From a checkpoint of a small transformer trained on Wikipedia: learned positions, tied embeddings.
MLP neurons of a small language model. Each row is named by its layer, matrix (up: input weights) and neuron, and shows model dimensions 160-287. Each number is 128 + 32 x the weight over its row's rms, rounded and kept within 0 to 255. Numbers have three digits each.
After each neuron's rows, "fires after" lists the tokens most often just before its 100 highest values on Wikipedia text that the model never trained on. A number after a token or word is its count.

L5.up1211:136133128123169161143186114116110136102116124124090166130102089074113089086102117146216141125158163073114093128123117119096132130172175162152091146157190129110186119120147137106205185139132094099157123120108095126216103120110150142141116147107066109103190091157160061186064075140168185148160129148206117027130163108073138069155162101131150165149137193065097107127101127134161125093161
fires after: "\n" 41, "." 36

L5.up191:112083174064135106093147167178118135162155171168140130121092115113153082174091140129116091142153096084099191139143072073185068130139191130176086121174081125123108125105125211141075127110146129137113105126083132124114158133112116148162147128115128142111105173132113137121130170138137150084110117126124162161145112166089154141078194081105123129139135230109099138154142095153142150105090
fires after: " the" 50, " their" 4, "s" 4, "'" 4, " was" 4, " |" 4

L5.up710:124150112101154149121164065044155072065078133124164107196116064122136145134126125152167148155134186080129109136182142080142101093074180111146166074107115183108148147127100126057144113158125148117160147086130154128149128126097215116093160074130115097119166159064173178116143138113144081102204096108129115067118090118099111157177142159109135124130158133126133107105127153118121138123125
fires after: "\n" 93

L3.up685:075126151120184065091078083140081135167168105123084194135134100187183127141098164127102154135047072152178184164156158145176084125133160172117171162167113092147134166104093120133162158135092158071105136122146113129077137171093146116132116116115064164125112122120171093118164137119129168094071099176092091126156122091134134199153153136186146176098151098090146130153158149115128105140140
fires after: " |" 98

L3.up810:109054137157111144121129102151130121062092106095119105149136089137134119163158154163142118143066143118143083129100124142124136107130167131080142169084117110124148104160151194137144128150155100181089191155161137107189110099148147084112159109099116112045054131148206125127144116140100090110119216145115151148146136121060105041176143194122089196137169141137128175167112074128166120191127
fires after: " and" 93

L3.up1382:101123082188137145134143063189104163102125112096117144098129170120131098109145093103100129149142133126134162156128207130144150145074097103130115101130131178119142178184131064121082181145171109172134149138126092137150140134113103103055115151151153176106105115163171073128119111137143171098193061123139133089166125118163147092067110127109132141050095112106132050142121165109143157132153
fires after: " |" 34, "==" 17, " (" 9, " of" 5

L5.up127:114149178115163173141104144179100150067117161090131073126143114057107176188156099096110161102117173173111081146136116159146118124109140082130131144125159136140150051128151098082142130138183171171079157162138124135135128152157172103089105128143135131126192176133152109143156166192123110159118159064164072112137133112182057113107084110148096132143178121091123167120169047167151133119135
fires after: " the" 26, " on" 8, " for" 6, " to" 6, " with" 4

L5.up370:152128149126096129138104163098084138120077116085117139135102102116154170133126135165117118113111133112075116156147120120154098117103101180116130085108158103186099092183088065103172126144164128076134128121130176125195091114180168112076060159122108102050125094144107137097172103183167118098043164116157114172080156127093172171205149143150154123100127081096164143133102147085143130125186
fires after: "s" 21, " St" 21, " S" 8, " Ș" 4

L3.up1220:099110153091129129150206112092105101065091133132179115155132145097128174137135166151088115113182204140142093082099096166180090134145085138103172097114087133106108097118164159094156111118123165178127182163119069151074066161176122119104178131113102089112116136089178140155157054101095140065153160149107114076176134122157163131174105173120150174171119089157131158149127119136139137131092
fires after: " of" 39, " for" 11, " in" 9, " on" 6

L3.up1162:079103141103109136159195095081151139121114185074156149092126169148139152087141090089155176095099116101096139159189157148127134124131114140163131058127134141117171132114068155106126084099172089103093167138130135142116159131118134117151114156127125182162185120085156140135098102076087184149104111145152103081148127121148139135168166131155127103106114133144166149161161182150086102101167
fires after: " |" 30, " " 24, " Preced" 5, " to" 4

L3.up159:132151149141168220172119086153148168152110085123181090099143101172115175132147153118112134102097062121193113099171119099130126144176083164140120148173133104172128135147103155206128121146178157145115186109143116144122104164115076096098187141179165147067098108152125174131137135067076083094153198098111108084162111131099148124154119161084170096092124149161115112151162155087100164074133
fires after: " at" 32, "'" 10, " in" 7, " from" 4

L3.up1283:143130120164187118093181108102080139132119123115091143161151109145071105087110134112125129146153088114122115145191135076143126120108123181150131148064136121127157125117040098103122127150103131118148061105049129148124143108146102083114153076123078087102188118106134120118084153022131128064080076108117174093067091139151075127147145081079114073146121163115099200092159086086094156105107
fires after: "," 48, "." 9, "|" 6, ";" 4

L3.up1813:103130109119191129116066157114090072169135187068137105194095135159167112112142108086176136178131087147161112203085152126111117143113154111104157197165140109127149170117144125111156128120145090082104117156163147138143137177165123174094148124129108171131176113099078157082137127105088138143123176137109119159069149150135163159084100103127138139038113129095118100136138106146160173086124
fires after: "," 64, " of" 8, " New" 7

L3.up70:084167152122170125085099090089117146113072147115159147165055113102132171115086120041042159156138120173130113126135144142068085157120111143210168070113107149116149118127044147170127088074186159118072117134136140135087202196154117149173104142144106141113108107091109167084086130136146174112133094118143083147128176160171115095092119098080083090132116109169109122100197087153119172148172
fires after: "," 46, " (" 32, " |" 8

L3.up416:130082111080106078156076119134129193138125174066118148124086109123017132172128119189069118116123101095077112103179160160124110136131109141134103116106143094136116123144208100169091160127106132135089103050191172171083184152105107096118087105120104105135204202123101090080125156174122159161097158113139108123102112046135122103129167125108155089137077089135124103162124128142100113122093
fires after: " the" 46, " a" 7

L3.up592:100143096120164137095164064134099185124114140166096124149066083132107154170160120159122155139132132154145113137093092135142107147198124116102133193127156120091099127125122179119162100162094106135131121153102108147106103142144113157108097080131127163127121147155146088167097119089164096177169138154151119093122183146138102099178148162182109133098166145180101134135171180153137150097181
fires after: " his" 16, "'" 16, "s" 15, " her" 5, " 100" 4

L5.up1620:159182169147152119150127092145120126136130198154082204145174169142070128139102157202072048146112139095103116116116123189086062153111139118123129131096119198107048107132118098075120162102137164147133127103104129142177093162107171131143141111143101161117137087114143178075158135092145127092080181128169147133153098144077142138183079118128085130107126077092156118155135163115089122101116
fires after: "." 21, " (" 19, "\n" 14, " \"" 12, "-" 10, "===" 4

L3.up1452:087083143067145113163122188130122076126155143143160134170126148161121124150183080143160147133149111109078113095132141184081162079156162068079126132061109159188136083144171137068170094177185129087093123141120112142121188190127170103151144144124160171114131127113096151109095149154069103091124174100125122087160129113098137106138137111136169056126141084165148054102150148192131110060134
fires after: "," 36, " which" 17, " (" 7, " is" 6, " and" 5, " who" 4

L5.up1027:109094159059177111177075117092098131166146079120152081106145222162085137188149100104104146171130148096163102196108135091133087120091105106125147155124146093112153142127162103149140108120145139154157111125148161125091180199113091115039117126090160162060164109171086119150113147115111168133115079202150076110126136110064175093180113124096056100098154158158127131184107090123163180142162
fires after: " |" 27, " " 21, "|" 10, "\n" 7

L5.up1345:093164159142073183115089140120133168136103106106147094143091183121086095135170135120141147106149042081171138104171120185122149093129132174078108129161171139101136130085096155088116095151132103102118059122113167136130203158172112131126093079123154086156087144126143085143106123127178146171145223100131067133112077133152153163188123082076091128125160141117107167096090131169141074078134
fires after: " the" 61

L3.up972:135155071145116149105140088098121000101152083048100051104118183137115189107130138099125148139110064052189106149147148125138144114161126128114158115150126128102114105113134121132067177060105161159115118200091084140149121145128113144105094149096110141156143172137140173150195062189101109122148132161172168154230088126100136143130140119150122138098127148140156131088129152078152138070099
fires after: " his" 23, " the" 20, " for" 5, " (" 5, " her" 4, " Re" 4

L3.up106:108170042195164129113160145102157136177114140047108110121104179125097123192153127072129129044175065071087106132154160119148067133182112106083148110091092166147120122146126105087128155143096112158130140073132157132145126167130163082223059102070115148163119110146125141103143125080118130128134177144143180195133148154143116159080134129128128146082098126132146108114096131088145108098070
fires after: " and" 19, " He" 9, " he" 9, " to" 8, " served" 7, " after" 7

L3.up1569:085136137123141156107176164093161189117150127127129177151094168147105146090134144151073144093119170158178132094105118135134112171104151108154087080148136160139123150106164068167125116154108141118131112119118105210160141133097170090083147151127087117100106197159134171174100103171112150105120137120168197152129217091197141136108098079156147170167145124144133097113128143097124160139150
fires after: "'" 37, "e" 8, " The" 7, "There" 6, "-" 6

L3.up654:179098155188136125154086129136091124125102078081108122147179123136181126112143092158123132107158173117043141116142127168091089162106074154143083111103134087125147087132177196157107162097136174157182118104156107099180151148139166039139122156134162184126038116144077181117168128112092169153154126111160142162158129156155153146190086160130077110165103078135172184137099180128096120094087
fires after: "==" 31, " and" 18, ";" 4

L3.up1860:111119106047129146117134216094172093158138140102104131124128104130163174120173125062158155127149121075118111099171109142153087125152109101159072129119143078141115162108145131123091104122142065144131119162105104150160092107098147137098151097123110142115191107126147160100181126177126125160112122148129129111143067149097137093066055144171108125185117209133065137117157110130182079149123
fires after: "'" 64, "’" 6

L5.up1667:090101057168111128158083120125146216138158077169091100125168079163158133102098142172150140157081107122134110135113165139115117156082193112139193065117106141141097088107153151116119181097159087102126120124147187098093114118114153090167156151161127172109143120115085116167140180118126102212145119141173096142086134118129124121163101151106148147112169107099067157138090183098155134128086
fires after: " |" 32, " L" 15, " W" 8, ":" 8, "N" 4

L5.up84:061106103093102103128117107079161153125156109216113104143117143194157161137159171158121101135114126125127084125103130118093168134174103135147149084096110101121123188139139081110130155125111171133134143094080106180136125092119169136179125137126130205129087066171157168158131112073113107162162136103149152080146110133099126137139169174115119154135117102148117139145062109131122139136157
fires after: "-" 32, " (" 12, " \"" 8, " " 5

L3.up1799:083135179101073114120181151117171095111081093162126078173193132157104110096136137104148129134101132146105129098124111125144098172051190133104232123114086151156149132140150140104094103157108090168132163071127125149141190119126133159137157083162158102158142205062164152110135085163118142086136138080149166091114144119107201000109218092137135169151113095107161135122123166173093112116121
fires after: "." 19, "," 17, " which" 14, " but" 5, " that" 4

L5.up1516:080171097122130098152129116096183131153151147059125153133108135109103081066124113109103152115078135150113166138118160109195099143131157076112118138117113116070192158081137121130113132151140158133085087120135145106089065113123167109105060155099169099172096153037157165125157140154090112185086106107111076091171174088094128141162141169167215087130159120103160152153155138116143132063117
fires after: "\n" 21, "===" 11, "==" 10, "|" 9, "---|---|---|---|" 6, " ===" 4

L5.up665:123113137122140113158135110106154174107103184098155179169060172193170112130177155134027185127124135161116070102083116165141162137153120150113142104107109164130189115175128122156109187090112136102128064161137117147105127092085137054098118116148120130111115109162144172102125081167082105090174133114115174078100125180111073113195117151099068135080106148113121172127124183152108160139124
fires after: " the" 29, " in" 9, " In" 8, " of" 8, " at" 6, " from" 4

L5.up836:069081129087123137101113154120090132122113112142093113170120122164141145152121135140108113118109153141103111120140085109174141082152123128188097157117104151155159090144130139127131095133153138166142158059138127142117130115139078150111148112051057205165145096112172121192138136126201104118147135129127114160101146177178205134149135108072135172081055139124186119180135100116105131125134
fires after: " |" 26, "0+0" 10, " 2" 6, " 1" 6, " 0" 5

L5.up1485:053135171143188069208109097155132138098094130145113138091112128163125091150126136149085158100124091120139076127148126111110095137080065146068102075164174104152126124145120091166148123152137111123179152126136076153123140140153116091113095089112081116128157144157166111141098137149151105151169165168130171125119117127168098124181175094113137154123048143099133128129068110097084054135125
fires after: " " 40, " \"" 9, "-" 8, " (" 7, " a" 6

L5.up198:151140112164163107165127136138087180128159190075131148171141152085054085112108117099128146142147099089140143165101150167097144104052104121106122053149172203120173168095104130118133166123091103095171067153143133200154127149188121097151123149071098178124131107118071095058184146110195122143114085143118090133046095082147161112094129095095104131116167107082148134138112157093135099073178
fires after: " the" 19, " a" 17, "s" 11, "," 10, " his" 6

L5.up1819:144141116146084122143115131095158155137139138142067123109140133146112096182151149093092127160147141149073116164124149141074100090117143067135118095105093125127149162131121113161148155124127065126124198077120121130112154176105123193137132156141122137123181103150134097082128161194140135099121123216156116209206132113086115133168140133133143171132175121054177081120170168148139117088092
fires after: " |" 44, " 1" 7, "|" 4, " 3" 4, "-" 4

L3.up842:120108117181160113156202104111127159099141110143091103131128120146157161127090082178117127091142124148129159133187149204091115118087103109114100098086167152156141119164152139118157182105131149172130090121158088211120091188130156125108171128133151097101159194079095112091092101152094138135113171143148141135110053108161140144089125074077045154090142113108122111160138112103146152115090
fires after: "|" 37, "-" 14, "s" 4

L3.up615:115102068109122130168173079129115142106046118177170125151129118119049138137107105117154108113150108124157136123133197175137120135110096098101152094116184149064135128129097132139095096099132142110129143132075188126110092116130131144156125121115145154129187150076113097131151134142126132121161160122158121110156155144122143134177059208113087185134147141170129071137131099119128088105169
fires after: " (" 44, " \"" 9, "(" 5, " $" 4, "\n" 4

L3.up1035:154126219134152147064176138130111145072109163094111088142137169144139129110136143104173141157123128103111115098188152144099191120133113093190167117107062078114151069127138143141079080116156101106184110102079127126148150128122077091100125099149163109152103194150185124137135142138128143173148144161142146084117126102113066127151096137107088096163152178145105137139121142133146110129073
fires after: " the" 63, " 15" 5

L3.up115:194102106155133152084158159154172091078124178086177126181156086103131189116137108155177122145176139121137103088137148061143092109094110120139113121131155103136137190130093180134118179134130193078149062120119134105140097094100149104158179067093149119074099076091100146164120125148145145149165113121073121116134138157154123160094107122169151111108122091106097149113157110157151100125125
fires after: "s" 24, "|" 17, "'" 10, " under" 4

L5.up1885:133086147136085089139141148134127123169112140154077112154134048154171164142094073136156224118107110098113161139106098105075147141127114095094102129115149133104138180145196117091070136153158141147130146080102185122173148201162100139103128128124138128113126110062089127159151143104098108128137082110101107192178084086118171135119169080155131135135134158081105115124139100114061091061129
fires after: " |" 70, " Al" 4

L3.up1268:107130126107061085178112171185099174123096154111189151128086125114084085166085143139091139060117144155145102117117130111110133144034114076127103105137095188143127085183117165171124124098194134138107155153128090115081158101166095108097131142131159177131150117098135110149152142070080054128170074086062157116155181141090110118123115131174109131098118171156099121162128126181131124072162
fires after: " (" 33, " " 19, "-" 16, "\n" 8, " \"" 7

L5.up1536:072163172169115153191176101138093091060138119174115123175114083113138111102141091065101162185161160081103132138149172140125108074110134086114142098170100131131170133153123161157154103153125093129120153107097167153145173060120083108104141175115096031128155166108116094080058142163134135134177081112209147150133146188120142218132202095119155103090155154140164142094148094096135090139171
fires after: "\n" 25, " and" 16, "," 12, " The" 11, " |" 5

L5.up1455:122146118106142144132086156099026079146127123140129154159115131125162099110118151133135192154122145142154155131118084143141200190116044129053141185074139150086157144143160134089188120161120140093144150140155137131140087169069077163165055098160135128110105145119141154114141116144187121124110186076120148111101177107157077131129063092123163163084088147088149118179094146137212152108140
fires after: "." 60, " in" 5, "," 4

L3.up1310:170163136106127080128132185177145153139157141082125154064115160101129105090107157175078053093103150150127121125165180086097110130146113097126114072127132072118176098183160143148146134131138125126096175114120079157102119147134148090165157093174124079153151103139144119191171098115063116137192110152113129047114141066113125150134123107186121136163116176211148114101072116122086115116150
fires after: " (" 28, " \"" 14, "-" 11, " " 5, "." 5, "—" 5

L3.up1166:159108113123089069089145176096174145165111111185123135139125088137144138114113204138136197171138130040165137062144114138109128137099220096134151166147148139123109118123098123164146102125100143125109170175164025171131167127103202117166134097135125099125117166152100157063117125171118082161051144192106171103169126165156116130133090165089166175132113127151145106116108087143169165109154
fires after: "-" 39, " one" 7, " high" 7, " two" 5, " first" 5, " low" 4

L5.up152:132144111118138126114084138160161144140090172143152117156166133135122119149044149095147168120132161156083154124130116137110133162145187096128134080109079157073114146114122105182157130102131084162102094110166195150082173154097097105122166146137163134159113110108108159129109086090099170106102157099117123090122188150144134097083106092139088157163157137190167097173064128162151167118097
fires after: " the" 48, " at" 16, " on" 5

L3.up1252:134126096160130120118179137190140165159152149178133105104118126078150120104165172137104155127170110095157099122124129104132154202133055129135092122117094096082137159091132120095177112142131127159177119210150137161110150031105079110080162099096089128151113194083208092130192108151153127144119103170152130103151117178129114135188127110152144125118114183120116191118098088107152157147126
fires after: " |" 41, " " 26, " —" 15

L5.up1920:136095067107122136128168161118094148167100178160146129135115100131147153148158112098119142150135052096136155139107177156115134175126139085148091153119127104172124108137147155161118154157103110144218145071133133085041126150173066117156159106096118101092118154112128166146173108136077127157112101108159127149152203099164088088120144147116142058054115148088107082174122155148151133118076
fires after: "\n" 43, "|" 27, " |" 8

L3.up370:104103158087143094077078114114122123135090135094046066191082156162158130166191118090199152118127133104084152113117185108150133157106114116163116104124114165107070128085223142122120132148146107134152080115131129168140096124175170093104172099114095088113112237107153122128175125106058120201113116134144103138146128161122077146149082081169154101127140146118149128052156124156153146118163
fires after: "," 59, "." 4

L5.up1195:088105184116109140121122190112195152113127138153096198071124138128104126126073099144103107139122091086159173100141083048144135160107084163168094161158153153126112113135078085173168114091121123113105143065149160096105131172118100108149151146136163115169136133097123088125140113177079134083090079178164128047064141098122147174135138128090141124119123180154113110122134166118132132075109
fires after: " in" 23, " under" 15, " at" 15, " the" 12, "|" 4

L3.up1796:135067110145084168121114105071083182135154149127121092151103159140092124104091076078094141115111104089094104157097095101119108108048189153104113046134145181153101207115092102166105153126171171120096092086151137126107093207091095126083077133083070114112136137086097146166129138152139136085076136183123126102164142090119155081122083112063163142159139212122116078160117136178156155134124
fires after: " the" 17, " for" 14, " of" 12, " a" 9, " to" 7, "ing" 4

L5.up1541:126076134135127124118143118167104167152122148115174178119135183137110144182080188153164095106169100127065116112141086103128169108158138095166162103175172125110096100142140143117175155055088072113130100166163087118193116098162105143167215184128137134114081133097153099093203179135085122137146130072139114157148130116144164082136103218113112105140072140171165151147170144086098117230209
fires after: "\n" 45, " 1" 8, " in" 5

L3.up368:063131123055172153097107096080146142133109158091101167176174117108095125141124129109202129153084133082084095144093092119126116097145181146151105088116124108062131109147132197155157155159155158054129126116097169207163194147121138119223142126110120149071146158116150101086142081140095167143101137101137076101075069100133145144138077096167100159126129116136159089158103075174122129168106
fires after: "," 67, ")," 5, ":" 4, " (" 4

L5.up1864:140086081126113124099105174126153174209167091076145090124096128126110091149106123128075149099098050164129092115158116086135211105067157127146116132128121208147072117134173154186120109133129148170126196144182179140082081126094084154047102143148158141147129108096141138045163073176147135079132105099059091118160187068178102155105133077134180132136124158117159123193124107106069122128106
fires after: "\n" 41, " the" 9, " a" 7, " " 5, " an" 4

L3.up540:099132095200111145107111071108127145106135127157110095145120114193132066112148121113184098148112107142133117089094105153105134072111231109162127137148117139144094106137120061142139094173119128147156132174121127091108113140131154109154045160123170144162117148115176120106134128113139112169134166130181156125199078087149110136155117108079074169105130077148154103094161111110188167089096
fires after: " the" 19, " of" 18, " in" 12, " Universe" 4

L3.up164:128120124111069119131171110103122151173145083143163097128120106142186148125124139099132176153133084149147147157137132107101150150104109136115188091159139083165146105114174138142124125098072111096142147127108143104140138159115122141101093100140101148080109119131100124090197102138106128139101132150135159073117166165106134118152119161148145123147130151108135087174073122147114170125123
fires after: "\n" 52, " |" 8, " (" 4

L3.up690:121136147162158100092099097115146097107116114138122062130128117139122168116115116135173193157140145127065137060127146148124129160100087095165105079181104181123181074159099141215209137092129191120099105137096080133078140159121084167099127084175096133187154126158130184126129107106059113170131119177137122115143117173142162144178127096107126106109073110126125103143063148117166137135137
fires after: " the" 17, " of" 14, " in" 10, " on" 9, " at" 8, " from" 7

L3.up1905:127124127122072141127136099170150119157085161097114159183113151126093116196182087109146129157115106121111122144172111127123086096127157089120181091127151118130123134129147154121129132065111109097107049093143088175079188102130136138091105107156168113071124153097158173146145163095164113166179058164155109076136148102176136126051231140185099109053130179103167134147115134079128230141158
fires after: "\n" 27, ")" 16, " |" 13, " series" 6, " variety" 4, " number" 4

L5.up1432:121153142129112148107090134149114123099108154154106106148117150166176134141112119097109122151117132159069148183133189133104152145132173118118135127101101157134161161157096148136100119132093121113203090134134153127133092127098116077118138180055123151097150141088100173096207096200092134098149145111071127168132146129114135073182178043176077175145101155171068114198099133111118084134150
fires after: "\n" 52, " St" 9, "s" 6

L5.up1848:104125182080169162124137135093140134103074115086129096036180099096179145100128105102061144175143165115147108132158077140092205159117090150135157111098139167113155108175087064116175119133110102111133117150120086156152153134145096199114153165144109129118086167132131191094118107114164124098103116078183063160070169156145101159158119180126156153059122051160145189167048094121165083073136
fires after: " |" 40, ":" 14, " (" 12, "\n" 8

L3.up1903:130091112104097162122127107172115175129165130143146121134120111102076166118133126136112162149138125111167108138147185105108188159100147104143105156161097176127124167099120186137089147124090112131142132191093145101116158157084125134125180123139130215185092183070108102123173072112165115098133095144124160189081169136119157152133202088113123123144146206024175114070160151094129126145144
fires after: " a" 44, " A" 18, "A" 10, " an" 10

L3.up1705:143087102138113091183071103157156121149135178131125116121152110100049148120139169060125094144165097103119118087170158154145138131087106160143141100153044136137168098157123129088068132105140146175141115162129112072193121146153150128105167087112098084096112174093104139178080156146125063117099103147107094171136091127207078139113156114144132091125143167140082133102148122119111129106079
fires after: " " 58, " —" 21

L3.up321:073187111092109084146153122142114193165169097143119162147078142120139092192115178119080150065096125092157184126133154176108137136092131078162102123127172153153086069110120137180154192154134148132142158127040150150186179083123067115089138113159186071164135113151129147149110098136162091137126134163088178127151156148101133057095129152177105121117133095095116117138108170144177121153173
fires after: " \"" 25, " " 13, "'" 12, "-" 7, "I" 5

L3.up1618:132117124148170157144161112112146151137106094148129151146141098132130128153158138107130101136109134119149162113172083089128109223127204151144128165010143119103122150126099087195094135110099136058162105125133093056161094119141075133188084124139097109128138197161097161076095150105141161090066163134126131121148132135155125125137196181087100059080093088152171090146146067140116161133154
fires after: "|" 72

L5.up683:118139154172105124110064113175107089138065093143136192141145113113127121151144160158167152124169128120105167168132156143093078123179220138152165128107150110163155126146118108077129120081106120116109125138140113062164109131137177080127148066095101148190101127156132179169177121103131108182154077105108156157193103104090127160154116096116095112139134074175106153184147150099154125117078
fires after: "s" 31, "S" 14, " |" 11, " S" 8

L3.up863:141104128108096099117125115185119078139135117117167146166172109162106120115118075167128135142161104130128133131071165139102103135086132074118108145130128148146052143148124188186121147109090093135156117103114140172119139134218101100117149094120125093190124124089149096107081113181158123148110054125147108177115149196139077181125146072083156117063110147140163122165154152207120115084119
fires after: "," 63

L5.up1486:093109124099148148100143110090089109153106151110122180090153111152107109120171127152112157146156132117109113169175169155122152039157151097117144146166059136134157129100122198128155124099081142171128129135116168114121115161052129169114130107052135173097129133133159078114097146139107101175191149135144152105096080095166127108052145139148104207113117071119141162130121162136167136145137
fires after: " |" 32, "-" 10, " Silver" 9

L3.up39:118171111193124152088173084128136135185175111156143129136154120182116101118197172123128180108130140185085110127142156227183181178131124132131134091076118099151127144036126166135134054101171122113181153179178133130119129085142123120165181155095122072105174132115160103061151139176170129094131142175106155077108131131114131118122098132130143125083105121107127112137139087215131164125126
fires after: "." 56, " [" 7

L3.up819:118101102168102140058170133116151149110137124172107163120150137113145179124101125176106105126056162170150090117143087075156077112161118111214151163065178101189112098124129247099112109107104124172122098092135123137169098105114158153105122102113131125075147114184069048115070164107120176117126148139130118089178079174161089121105142110117166058108148162122126164116106137148104082144209
fires after: "'" 23, "s" 10, " Women" 7, "m" 5, " Men" 5

L5.up1067:144126162080182144239147170135119119110114157091131117103170123093068129162094160188164224109167185116159164099108132136145102171101113100181130212105120082108172105142138176116105149164133106154158119113130158104102147151114127188117173128124153098168115144207128134124067101101112135144122136138122128107115184105128150145088133120132167158151161141133131082144137174123116095120154
fires after: " " 37, " to" 13, " can" 6

L5.up1036:097102121156072156116115126173107137105106190175125161176106162088106186131122096147123130080112112152116146097123124117098091138159120084175104184149108178100148120103161160083146142154169085104136132133190104167125125133135138114078193125077131128085129117134126108083114099156142137145149185141174171121082151030132111142197108109115146122097136074121198127188073176122121153159117
fires after: " 0" 32, " 1" 19, " 5" 10, " 2" 10, " 4" 6, " 3" 5

L3.up300:117103157202155154106187159203122183140067117055064102118121115124123144138118195120106135132101135123159157174122180101184156144136096148121120129159082163093112123103135136116135075127134171181149086100136151121084086097079168074139075119094089138102136141130099138130112125074146118096125104107151141119128078101121139139183071187157186131107140117148106104143114156101101165155108
fires after: " the" 17, " of" 9, " with" 9, " \"" 9, " at" 8, " |" 6

L5.up1779:112146156092113130094126131113128107090156130093115142106130110145078229173091152149127154146139161142069127120134157139154097192147146126120125119121172091142088140090192119127170124085128149073129100161138169180154141204080102143138117137095083167103139101080142120160111148099116163210096139131124118161152154152127162154163141111095073126200120128088072173163157143127103131133156
fires after: " |" 60, ":" 16, " to" 4

L3.up1232:147138143085218147180210140154083106108133158176100121128097128143105171099062122107129083134149094109120116110221188128170074129121081222085138151110166152122162198162159105151127112126153112093118080134093090131144066119111164047151146107120047134165120180125086108126131095145120143157095127142147176080155148142098199154174097143088149162150131127110073126110105106097104139170157
fires after: " the" 53, " The" 13, " of" 7, "The" 7

L5.up826:143126090174048130143162117124136097162125221175140106154090103068135164085153205156113081166180136129175116147181111166116148108155149117133072129076142130132057187178118129117088064091077103121117110068123065121157113174135116127114070123082035124075128153158132102144124101137188186161135147159124177102130135144162152139128138130140158070123104155105105084111074215132099104137116
fires after: "\n" 44, " |" 17, " 5" 6, " 4" 6, " 6" 4

L5.up756:105197144163170079103155126108170130101168100113155117129084114188183122085168135178151171149095131210108149127155095129160174124179144166154153134156130127165134101142105139131109140180122135126137107136151121092125125117148125111117127147132125149126159166130197139161099139195104099103099223081051103075140139162076108122104168131125122075094148167113139102096142108130126100063080
fires after: " |" 29, "\n" 23, " of" 9, "|" 4

L5.up346:157128195145075163104153102188094171126149142092103110153117114083202050123096104126114162087183101125108159121163087096143130156143187081141149126158077224117124151120152188104051119072126101114069115124111238183097108106104148162161108131142162100154104116154167117122087090142198162071098097137183125155101074138093143106104195091167174132142110148127120125212148094119148095125119
fires after: "," 41, " the" 17, " by" 7, " and" 4

L5.up1868:148120083060096085147122117159134117142108120149127147172094128105145096159128092087140148168127173149145104136131082125178122167114150157138109079163158165159094092106133136120181097065071115138171092134189146158120136162167110094116150093168151154154110154107188091083130127103127168139099176085099132130107114130137061102199131146112111151182119144114088170139103136082183109137155
fires after: " A" 21, " a" 11, "s" 10, "A" 8, " 1" 7

L3.up943:124165169095146082092118074085133155117124171107145114164098100143120135167051104128129143097150171099083116138156144146098092127132120041186133131076158114106078099103092154121092118060130107120141167150115138185065150115173066109164150167126109119084092155043135128063104139111095137168182100051138078120126138077114105178094180110156082117117174115131174120100155085160109091160195
fires after: "," 51

L5.up509:148155139134092117051118112159128187115145151162125171102151114131087108083197115108099164156108166080158109136155126156196125146116116179155157170173179035122093119164107186118125113184134158141148127124156187113160147112113148104067118069152111126078151174157132124124131109158133101162117139102135108123128106103096081101138138109179171089105149160105129135106107155166137104149166
fires after: "." 62, ":" 4

L3.up402:145193080116131142108148168182153180081121139160065084123101170107170122084080150179089161094148134125107111109126181138154141091110145172093178127125142181126114139170131142125124162141130143181091136154153082161156137106100212117124105147144045073118145130146113100116145123133156064183084166130141142075113094111131137111116167168106109140048090154098127173132071120101150127168097
fires after: "-" 35, " in" 8, "/" 7